Weights of a small GPT-style language model, trained from scratch on English Wikipedia.
Size: 20 layers, 12 heads of 32 (4 for keys and values), MLP 768 GeGLU, vocabulary 2946, 27.9M parameters.
Architecture: RMSNorm before each block, rotary positions.
Training: a variant of Adam for these matrices, 500M tokens, 3811 steps.
MLP neurons of a small language model. Each row is named by its layer, matrix (gate and up: input weights) and neuron, and shows model dimensions 128-255. Each number is 500 + 40 x the weight over its row's rms, rounded and kept within 0 to 999. Numbers have three digits each. A neuron's up and down rows have the sign that makes its largest values positive.
A block is one neuron, or neurons of one layer that tend to fire together. Before each block is what it responds to, as a language model described it from the Wikipedia text at the highest values.

Responds to: Separators and field-ending words in Wikipedia tables, infoboxes and sports results, such as /, |, v, Stadium, round, Religion, Netherlands.
L13.gate138:444518531516504486473455505502549480457507523496532520543529508505441456516478566477495549566513595387555483485551484463496457423477460456552514483529550512483507530515543487476536498477548522479478482505528504515514462448533554563470585500435508553517476526468541451517495472541514485533429494532505559490542460464488534563530555562483544470508472500491450407536489484495508518539512
L13.up138:530481602528496531483495502496525545526492501473507538473497474467485506477483451532582514517518512548476470546490453426493497481459589453492467516549527469497537501494480507480467564422485481382475485521483533475469527560435469538502530516519505421451484532519525540413461531585393517559538505490510514506488493584538546448482416504425523394511499472475499512557484561449471541515554

Responds to: Tokens with a near-certain continuation: word-start fragments (rec, trans, count, back), "family"/"as" before names, and separators or digits in infobox-style lists.
L13.gate626:452555509481540514485527546481539495478520461578498451556584497453428518555538510467578556514560471435489445519527583517496512547493417535433421494484518455537478441530483435486408567502527489547502402520518492534466459464506550528530491484513554487568534458522417485454457497498483471461409522530524505525481480489514450587558506471532518467476510555430466484540509526560457467462532
L13.up626:446475437466518552591543513545491498517487583516485469491481543546543487460548516529540561478482462422513516482494419461602463471505489478512509473532566445493496472513474462530472410485525494480528516449454497533530500466551488529455488501569495464440478474454479493409557456518501460538545466483535499490450565469463482412506538428494454497500526498505466486433475469477564530446493

Responds to: Word pieces and separators (commas, semicolons, pipes) inside structured infobox, taxobox, or list lines, such as Lami·ina·e, Conserv·ation status, Humor; vlog.
L11.gate45:501531496551537574442495461557468463460438515457464505566510472534472533473559498511535530520502525558501481562432475475493530458584486589476487449467544521432486500613535486556426504520545481512526535446527485496478581410486446469559401495444589546539517565473385526478459477465494513456481552467514494505484485482479539558572560491551548516469472547457473509491466548487482476475493
L11.up45:426517528506521487532511599508487499497486521521391505506504485536517442482542491517501549496535456519467573503537481487564449416465457543538494468547534494512477500566591464501471512523476494495469547479445487420498587500461451497448453472514522473528549403467454570504479522451510528433536523455479529533523495507478559543534565511492474504545509541503486520479459520536516503448483
L11.gate52:472514477526531527495541454494490462498516518489494474516501470429434441510472463433526469511491531525507495509456497513532512429477557524457529490470520552545518451566530469455421525507472468574464423542508482473522523514578533457507460500549579489540521505572505555521518526465476496564484530531488516512574464529448527555549524478603518469474475578428507449409490429500550418461509
L11.up52:417491556500526486511486511527527545520481482466485476483520516402460511438537554445451470423533495537456485533467524527549515490426421522514569439491522509461464461487561466478500495573548562488490503526528534508463470497532530492464470488478458489501478459560563523481566551486469467501513455512507483495583564514500461489473491515525523493514513515442583518401502491526565544413523
L11.gate73:487572541563481508518496497489514537462456459516566550522499467479427498469476496475492487526589513485458575557455593532496520475494435465516509486467494517469482539546494502431479544507552521500454497457480433580555554459515524519553445514550513534625521490488460490482504517451480544450456504450507504538495588493520485536535488508408459452523443570515537543467566523444523529510509
L11.up73:509547478557469535463534513454438518461448564522562462525544500499523475451447456440521500505554456503391504560398516469590480541504357456553447496474519518504468476491513518482510549500510531521573454492565467559474556428495482506466437503568496498526552529475502482472504504535438474519413442444488420465493522452498566559446494549528481455532493542444533490503494550530507512566538
L11.gate102:406475462469498499515489547555477493472466461538471505536427484492450459567544537461463514542522515492485479480505485444485483547503495453465547543552516519516396530485489510381488494467516431573528485555450428522469433476557455425485441431477509498487447469526475503501427476539506433451451487512500438435594543486497459554474424536539561497558487499473488541498454412539546472539502
L11.up102:461515479563446438553535578501478521445476518548447517481542457575483536509534522544425511524441480483449475571498556512502419504489475460505444501480494511508475518559499472471555489515439454510471560472394558583531514427491417506513490460552514507501450529560460500407542449442480450490473438474466477507539531438570546449457488511468568416547492530448337569435453404534517521495488
L11.gate148:426562525544444509467540474485488487488502499502501517499603456472480469441554532437414500497471504559497491482530530510485561541526462487476517456462472573562474495535424487513443525502455477552470460454536513502460534461535499522500522505486496506498539545492479532530513530478440494441551541477556538549490507503418492513484485553469460473471453551531508527499497538519533520487521
L11.up148:473544513432520493463511524440486453444488525519545506462480523419495507497488536519503549503552504519471462488515490422469511538548518509431526447603474540462503503436536501464481488537501402544527452487540576454540511508480499510460476444554535520507480443495537475490491458496449568514427519468500461497484536437480504576513495488527578586500498503503505525491481489462496469490558
L11.gate150:449537443510498532461550508490583541472490574601518431496544481482480498531508497446519458541520534489483463535519534509533535490539477523461518556496508542557437513519475418486512515466489460546545433574488480520477543490527420502550477458462525508604447525513431484528474516490500547479457489511477454418534521503465542566579510517562542494456505552500381448519477449475454511558506
L11.up150:543548492505372561514443409506525471509481528457515491467531458514473441519572453482562519535484401515504555471494447541507542527474434518495578516501474504517456481514466451541576451488501467558504515479494490513534491535536509473508534524465456500520516499530549510521425506485565472490448464548527514551409550479477559507421424503473484482589491478548481489462542482483502530479490
L11.gate231:472548479491465478475527566499476530549478479526482535531507484543434469593442535541485515489498537424527507515573545493505521558496561494527475491533464514521516516526495488462530516472451482544492430521489445509506526423487475463531445462534512498471514476548493563488439478445485567439415462537526477454491549530476544517500514574533458511397506504489493451540544464541497453558522
L11.up231:429508448530527572442519545533458454508461427509496455505504481522512474528471520479504548515481469535480483490546462590556511500509523486454557467492497483491476484443493508503489510523465500595478456522476480463437523465469474411488488439495549450475556531558415511430527434461550516433505500486473470517495485479495534549463502530562527502441521496532551511492578422492462434473485
L11.gate304:514466514491449521448595520453472474548440525607533458493511505491460498547429479489526566525503485432484504517490547455508508525482549493470457454441462518471488455515514422517498537486499470565491442483468475449482541389512437474535499484539497491520500548459435503514451510425462465509420466455470482451467535498496563529520432513474496522439489518537454495477547413515442506491422
L11.up304:491461466484525500506444540454532473501483425466485545480445501512455512530532449501472473436536503467510465500502494482500532543524425444437541469493525499515494530450537454577460526528526465579527487490545539472483525504485451443481481478479466456424510466469573430520446492497524572536500419524477580496530568519414472503468466511492508511476499468512454581509516459458521541486555
L11.gate335:479509502500549521445565594508429533501423460617480536481491500487517471569521522475470504557524574477412484507562506526483508506503508511518515446573545553501365440541495502523498519486545504550502462589536452495459482396451491481463479452511609493559506519528439530532518500477497485469481528485467479455562580531456548565513559560538528479493518577495526520573554511528468539542467
L11.up335:536458480492465526552525480499536466506483529505500552458467541405529552549570538448485505516465500545465502527534453464575556485532579487454436469507552437516420456495414572485554513498503566512544491571444525552458399500475527521437472531499439460477452451417538514459469497468555458482462461478460513509515507481457483551463475500484470473524547491432489513461548511552513514570543
L11.gate370:514546524503475569441517532534448496506477493536515463508543481530503491578496497459483521537524454486491500530518559405507478630536422471526440500454471537537457450498476427518443550496541429521466427513464538534475465392504430440537460566492552537538490464446451481520487446441439506526395509464512473424558541459421505563489521523535556485420492514480541559475539508514455493466467
L11.up370:459468472462463487510495489495430563525480456505504455544415561495496436516475460534524482486498477476529469517533557504518535579526460502493499461467452550472463469540577567500470530504430490517517423548549535523532490476488469529424555517504513482562499487544509414526423471502545431484465464514603473485459571568463574439528465501474479437522475540482521485482536586471553536511553
L11.gate373:432529450505518528388467479574474411476448476517527505518595451491488492517543539442516511563546498447519538546501512458483515563511500533444513558478499497561486531483523456505508483523506500564490422472518442498503528459563496440476473503532539551563460409559445546447489496530516510504461548478455503484442514577521537536555455474511534487501538572475480503508535496501500444488448
L11.up373:475512506538528477541437531498483466533485505541453497480612537514511507509465569515451504487566536442445497542538579450501520506488507465452509532431480468499514481510472463572502487501477493488444517419459475561505527460482471439565492549500516476590475433532433585516543487548443514539480536476467454512494530524583528468527452423516495404526539513532464538517528474556506422516528
L11.gate463:487538461530519569442435486507530490514465445543518494514522560426500473511481499479503538501510472559502544597516444511499519466576528491443503470408545555468434522479523515513482475466565510548554473540440492420510404432475481450564500493501489492504471450516544540441545485494583486541560501536457479569524532470492462558445473546505495597497514467450499488450539446496475494514547
L11.up463:512579454483473541419493462532447442436483425516551500469492552464494478508458529470530545475469522565487549554513515483518571561499480487475444501481559483526408495482568458544524475485540445523445470519474518459478510459445512421500504512556504487550460526462462465534519436463521452502488493508503441508567545486442546532474421493495515555555511433494499509524575557529481529503431
L11.gate465:468498502478584481455453489500536478444498401533515448518538496500510550568516464498526490483465569560516500539536503538467517494547485548506464554510454479493451486468549430445438550523453466608516458543445463491481478449485494526542447444572533495547496486556420598483495580477536504537489539550461537507475469503473462548548501504483603525449454542528428532502507492442528476470492
L11.up465:473482489494514596518412494564503492538503483521469516540527499528499459429551539483467563585442508528444473459439464539498462514543490413497523481478554513483503489535528441578536535513552502477533458509533472510553497487533503518453508522505567449431528533510521554485492468491521493430536541538543568524515569572444427483486441453516481501508538464496471534536439533488435549489451
L11.gate554:430489495493460493534543537458566596596463484478503551540430486519461466559484480484504516452507596498490461505554525481475546489466522527445509484569511532504514574494463483534536474451450491548460439485517480493478411427567536452492379489515499482506450459501482483497457541483443439527466515512454516545489543466459537521527492529465489417539477557483478608405474498492577516523592
L11.up554:519592484536426497468522600443496491571548506429479513510531481487456524491454525558552532513446465489505419386543534472526513482490483446462481466521478486483456565465468480492562474465447479486538478574461538498486401458571442528529462441521509570516433492506482495566465490500521423471558470430500435542513552475502502512486540464482562485489599515488498435402519497469498490468537
L11.gate664:495539428532433551482518483523505555462495526526516554488458476493467477475481460526530491469554492481481432492524554431403503531482488466574464472466468494538446508543433503455517542487532477393427540497563481538494525455470534515455503507479531562518497498509493471477449564411366472450427469470439507453535534581414467464543464539436547428509574498478497531454483485496480485509479
L11.up664:487471536503480502566501489490426561527561519485529413487408549489508487493516541444483580504503441468490473555521484538547484461492493502528456537582530502456564498447485505519469526494473501442466468498512511517464537512486413431501479506570508406477498415502577582515474453578554518497492487519536493534487398535487540507568555436452486518510482530496532461508468568526542415434504
L11.gate692:499493486542470519421454533443591460587519488518471486501570505514524478480573531519490467510427561491487550502526496468482509539473416498413527488472511517523475466529476466528502547458557490474428435519532518435469489391447502468574519485534524433557454508470420488476483518468486512472544528461471497525509551486510496536474509511533563569575475512525470544535506474444429487436506
L11.up692:542481520531542548482499466568464498489548453555467466502474542547523520445500472592503556565522537535520583555506532487454586439461505521450509490524487512453496552519486550507499512502485492539498521523489534406516568492413502460538525502573512461594538446492527463537491524544516545495463501480565467578503529528490526472532508465481435562491541463489524495530471529505492571395446

Responds to: Fires on the blank line that closes an infobox or data list before a new heading or article, and on the preposition at before places or times.
L5.gate378:508519504560563520520546515519456464471514435532468541514476494513492479445527516512472501544499483470528451476479487533545496455478503485456479477504435520433562534533488534577537497507453468581524455466533469518477506512451502514466560574534524514475550474528430532553554533521498549435473585533493532478514505472453609512461453589537484407577455501442427502545529527501445510520502
L5.up378:598471566477501497528467436544485562573469492549543541507487491462485507481500520449489477489499505546541505538483513511529563465457489497472579486504459589466457531498534539532573474560499454469539422512554515539523500479509434489510616558530451438475526512538471483477507529527463514466449528498534524507610453544517519434509527531629554524471503598495515503430421482512533545467521
L5.gate446:547481562545469439476519513428478504418479497469576508498490521533529409480560573484462515560512452444496559468485557555479462478457481510422479521562533472483528466497547524508458449516529522486435523455496438480526536573422470482435531472472531532505513558466554495523531462516527465469544490500550455476506578461500505545436484546485499437531468472482425488454443525477538505474556
L5.up446:518467439518539479476558527529516539542501536479528518429475603450481490495475558481579536536442504519416498464551461463539462521512501483504454484526522511466563570520530478526495457508567469493508456506465509478485547515422539493512476438497410441491508565434584525497510484482480482500512510498522538447508524447450502443531456417527570404486576555500533517452523475618474506464554
L5.gate526:492493466487564517521515443512516493414479522512432492462479455555505529474469489542476506498477508450517523478505426430476490491490449451483503457467587523426528508540514534503454489471499443442531537516476534543508517561526449531491428517475436451508498507418524522533478587492541483511496582462440516486490502521492529498467560467557495505532488452446461454537491514537509555507569
L5.up526:462571509462551507547472534494514604480491496479531465549576533481517573458524458562533541535528514487544481456546555501569492515546478442474516505499463538490567469442503530489516493514566512563469450518473445511464542432492516482485502488437440483528505540430507479471459449571494390444467507555487484478476523525431546559518467532573533441494481497507459527412523475447561493518514
L5.gate757:466566493525562572522576479570465529560550504485523470577508493465530495530528486444495522433422515553484506502542488495451437468513583510547487492449527480476493582463492445477474556490520596552479514470467527525460543545525508411481544502484485467438455492480477438521411554473472569443473459557537554484578481529515474493520504501520544534459526446558470509460478492507467541498504
L5.up757:515534550513537547479523455523530516550494519522545468460458514556512477471486500454487498556545449463487455472447528430457452464485556513455462446504432477497461510551497594425533495532589503486545489494439485474469510411466487387471502468447420536486457523533429467473577470511427506510443537461478492439536538479509518479501504504469434459544476596463454507502492494481512437444481

Responds to: Leading digit of a day or year in dates (" 2"3, " 2"019), and " /" separators in footballer career stats tables (Apps / (Gls)).
L11.gate95:452555496465471473559464419528567493520452544529453608532449533536465484489489554469522532474488508483488474468522493523439509502499499543511554501466582487457515505493457465487442514490480477465471471537571429465490484473480503477415520537497560522486550478575543523479501558460503526488545538453493493510537464545563520585485501537495405438481527500497514454467472494512498495498470
L11.up95:624537524450501493569505506494526502483497517515531464483487526530458495472528566516634487515545503443544508511471456516464524466446559506520490521570451466487537489474468498491512503523556508489439559558508519577500466494506550479543545521513538565562529503542563481450454549456451546504534440506514518481470521492445497524435517447500505467543476584505386507549502491484461463503522
L11.gate122:418529499523501524471484501502541473516457508537467534522439497496422515474523439522496496568546527422468534507497490507496497596496558587483516541540531528499516505506464450535535480439528464471436451417461446505509522551643542531488502510461507536474551464515533508507485535469514416467534526431491453529512565482548551419510441536544488486512492470500536523482475486504521483473487
L11.up122:506487550502449484463538443434506502526458480514503597466495550460471532460429557479528472506496497427480494528493533484423481563495532519500488505517457554493522588525514557515558495503566473538503524489508513447464545536581563569476524474453452548576557464513531464567506451514500457479521542537539482479506563450516492420533466499459522518497464494512500470458473467484481537455548
L11.gate182:479461494472576521488461502537465480520496485433465504472566494492484543509543477540560431503523484476542499509439521489449534520457521530445465560471562497572508523519507529491401508529457437475537479449502468501584489535518444596520519511491539561477486502470556597563510443496449565497564507477451511449526487508489532500418566485501469496520527550528541466481492468528454426548584
L11.up182:507429496469550494523497522535485494543503536455506467443469601497481531476494529492517541473467490520451545470511473517526534531479502495447556531535522477458543572582480534512446523535434458498537486424513520472517434570536438559440488495588475487477568506567450587589589466527506516519552533505526529521499454458534516563440549472506440491459547560488498493431453485565501426558546
L11.gate187:527529440491474554544473518508526563549396476484468521497494470460472556480516493471480503500538531407568483494517569451480535480471556519476512484472476509460516462509523522493540520511558535516421522452518476454493470507513486525490459515469464472507506486507467526508491510418477538479473519414443536519455534445475488467540452540472462481493503459538518538469545530466596508506499
L11.up187:514490427454491523511476490521566539476457479484499511498572516499468521435514441482512467490447504497471418447489524510509484511555523483460530524409498470527448447536568480540512486453500510547516447432524492546477511553501500513576484446516436483457499476455510512598498522508465531507484553490490526448416537432488455486530447468483490450438554462471527522521561578447528482503493
L11.gate222:503490505486532521539445510517497471530465472506525536513488465475488485497548458547486475474526512536534548494489515499447523533490533500508511569463534516504488525528467465533493529489501480532532479464485454470526545512531445496532501478459486517467553504474546456526488569471497497457573508490478466526423490532483553572499527510479469424461512460461489525457462510501502542528526
L11.up222:522485475485418491516498465464560505519450556487534544479479475489488539538566470487449430479529403487494555493546565541495536465490489517442491493480491463537429458540575483489468505533556454498451462536509490510515495524562445502457562487511577509486555524524503510502566534423453519535573469512504474506549468428517509532482520431473410392517501514402525541491540513519497577503484
L11.gate363:484442505473556545473500514530465564547464458490504528495482495524453519462560526471503541489524471473589408492496530515483438441431496504516491563532559508593509505538488495400462544454558505508546502548492451509450431457582466495551498574463532443521557527520437502546436396500508545497447543490557512460503534515484436485498493450520511438525554508499471538481537442529497522519560
L11.up363:469430543415519497503514510536541593527539553523510475507380495496507563448510479521498481504509446473522465533518520466473454493463552533458438487577516523542498500575467445517520487561470429501489494523567523509497428525533468479487471537482537417489468508534435507478493455452457511457507522531513492522555500523516477468537516437487459395520460518469515550565566482470512494525545
L11.gate367:442529469510498520424529444471445544535485492376477504581503534456508467490452599507515545517487491489509540426508520515439483509484396503545535542529467556501490491547532482459463554386510491449456475470496442570474544544511461489535536499497521464488588466547540518565494518445402516481519468492494553478510495534509541545449501489472475446555505628448508512513566521473535457500531
L11.up367:430531477554479478518518482464512456455507510444513453469575503498478503571496518490454429553540429440417493498559509483569463493462448466464475567546457519515490600477450497540538542548483477480490502521486530543538478500483555490490454464529571531519514470559430495489410506523464492524491422501499474528502517489453499560498490478485494497520498449465502563467562494528546495425519
L11.gate374:430566604512551472509450500523573466526453430400447541597493513501447460441553504513555585490546526451462456496485588490516442480403494577498496495513511553523495424587539481430476532459423493463427442462506482496516456568508494538497464562450470434539526477517489505512423506474516489475451474489534482546458560556544479559464485520434461472473513505506518498497609521458512397510571
L11.up374:469511517554491492483447472488552496560465505414491565485527527535528506408505523504561579518532491470463542481537514505522518459397533565500488495526478487450462469543468532494473515540551537496461449503594488524496513556503431515497482540516575533474467463526558511490453489443538528479471503477534491557466509566567457503522531545470443493539481526532555416535572545537555492532596
L11.gate439:509503514533548554526443485495556524561505554509517627507530526478548510460512514411525490444524504519504512468466516551425549556523566564490465428520538488495484571511459471531430542515518418451477517522523483494515516556489528536448520530489469548510511522482573484502430510463467521493534459459442514493513468450444547484484457474504478481508498512499544462485503524511481558486558
L11.up439:467536487526521483530410487466492431508506521428426532549413522535386529487428509440555535450528446472547453437452455481526507484455475546504523512560544562482537471432431454451473427497507526458442546537524443491510486529578483452482555486456434561465524553495528497496540506474409530513542464481525448470481484536502491532489492513507390514475483476541481495444451479499397500548377
L11.gate448:512519463468464438447492540473529537506489586559507562526482505470448502562466475486522500498529467416472609438554554478497458518471482521521507547508564470457529512531468493480512438459493514456512470497496507485476450510561539524486559594557434526493526540521492507576429438484474483482480469487545475516431521509455471515527405534456446514489553413496497484509482511523541465543514
L11.up448:558509460549557545507502525438593496469496476534533471525471446543472543457470487488497500549467479498502425458531591447475399520558525485523487542543510451488546437539428503436531512543518562517476454504483455400574519486535524467535476503518502519572510530549459545446502518526449505564494461490506542456410480526473508501564430432443459399531487494493489555544510519474510586512497
L11.gate523:522549541489570473573409477445529557506467492515543537618545489548426483447526543531426438535555469435541500506427494465555462514417536531553547549471510421526498462561502478516464448470482503539478500440510433510519486546569522488512563541447463534531541486485594464529405525497443504519467463497491511469489554559492526522461614490453436497521535527506470484514431546530550511462497
L11.up523:469506586491459493530446452489483530560492474448563513554581501566547511416491574504470561569441506403565527509444454479576495458490402504558422501536593494501541406519553468495486425495575485546508505512561450557551449453479473439477497449450544472502541509493487440516492450454526435516621529519544500516485531487514505494549468497539473493560491508565491548583578483471502553393447
L11.gate584:487444453451563532547521518527525547547458462492518580571509450476491561578460556513459515484453487510487493486522522457464510547497430552560580487479480572456515545543521452467555539413509501477537537498486466541495576485499457443492458482460441527511522485490448454497469572468461415496524505480470546565548493503538514496465473571544450539474509528453471532483576521495541451507438
L11.up584:478529463473552448592577492510502601547471555468484561470511456515507512518485525451444516512440471515479574476528557467437532517454411524535499516509483587513489582516528481477549536466544506484532559478478533486453530476503475477474497470473463514597521485556510460520532515524462458522513517492481492555502448530568478506470468549539469555483498559486532466532526532517541507542453
L11.gate670:522470495456564489499489485525503567503482489480468591515425422529529437520529559465536487524514509428468580529502514482501495506463439581457505519468489526567527517492500548441529514519453514461419530513501480468488530498508415525451520525417540559505551480544453502507510481533503501496502466533517524467394518534488484529407559546501427456457481555465494517531513569486588559492510
L11.up670:474497485422476474490520453456439450463524490481495492457449427484466544482557400560564520482551546531551480518518546499521529513499493472501509533505586515511466481497511471454513451505492552437503487471482534511528462504507458485474494430532528560551576502524471600517476475435486493574548470558489527478502459496491502544508484481526497504561519497543465508485433472531514578494471
L11.gate674:535402511538482475524515482580512467553443543481538553542487515478489463407511465473492525553542488473538484410437462497484490548499485507532502514468546567470523535490544510471525483482567419521470539519489416571591504566586465497490441459460510493488490502469526472509497591490472494475460447471463551491531547494481477472501476500468500475512548478507454559486515540485536545452510
L11.up674:475422593509463447531501451486491504447467554509567553508429493508534486423440452530513452497474480493518473445462516457502495475517481445544455540497476520457495468487488497515549497530584514412471578489492507557535512491498443513471510438511457445560437447491593520531481503475389502507473490449461462536559519549519492524501455484504527493551555579451496513565518551494459488450465
L11.gate716:496503486535561469496503504485527507503461459438556476515456473519459501463495526506501511504465497437461450503454493583426476474530415532473551489523474550467546490449570512507502529479475544417474498442494488517535503535528512562483405501528501464435521510533479537547525501524516533469546499442544601506475552493488488492509424578510406464492452518459534433505504541519523466578493
L11.up716:494405522443555501560505495464561451431509419532612489405510504553516465501555534526436517515544436527535450581470476465490486550527549469495545545548464506483512532414509501483483452486504505446498543529452483462557430518473416479529476565458509501464509549455490533475534522435543538478513545580516525478486477579491536518522552429574439458518532521483493507525561529537533470550454
L11.gate760:494554511497530473481467442452564487556477486506527582609545503526424492438497547486480462523522453480501468474488524548457503500501503506507524446568497514547481521532498420493523439490465503533531449466423482504477522518465477527457517545421474465426567523565469515502434509524502462498500489453508530542462428565436523543526532504430491493408487531409469569454486429493548584507472
L11.up760:517571489510548492473461497398578577586502477462526575541578519475430499429593500547504433531520469476465501484531558542458493427492509533512441435531478526513500503536458491494511403526547532521544509442471472481426477486475506481444528583443500459470564529569522582539458471532505506514539528506486470534496473549486539508557501491444513502460465579502499441433510518478531580512505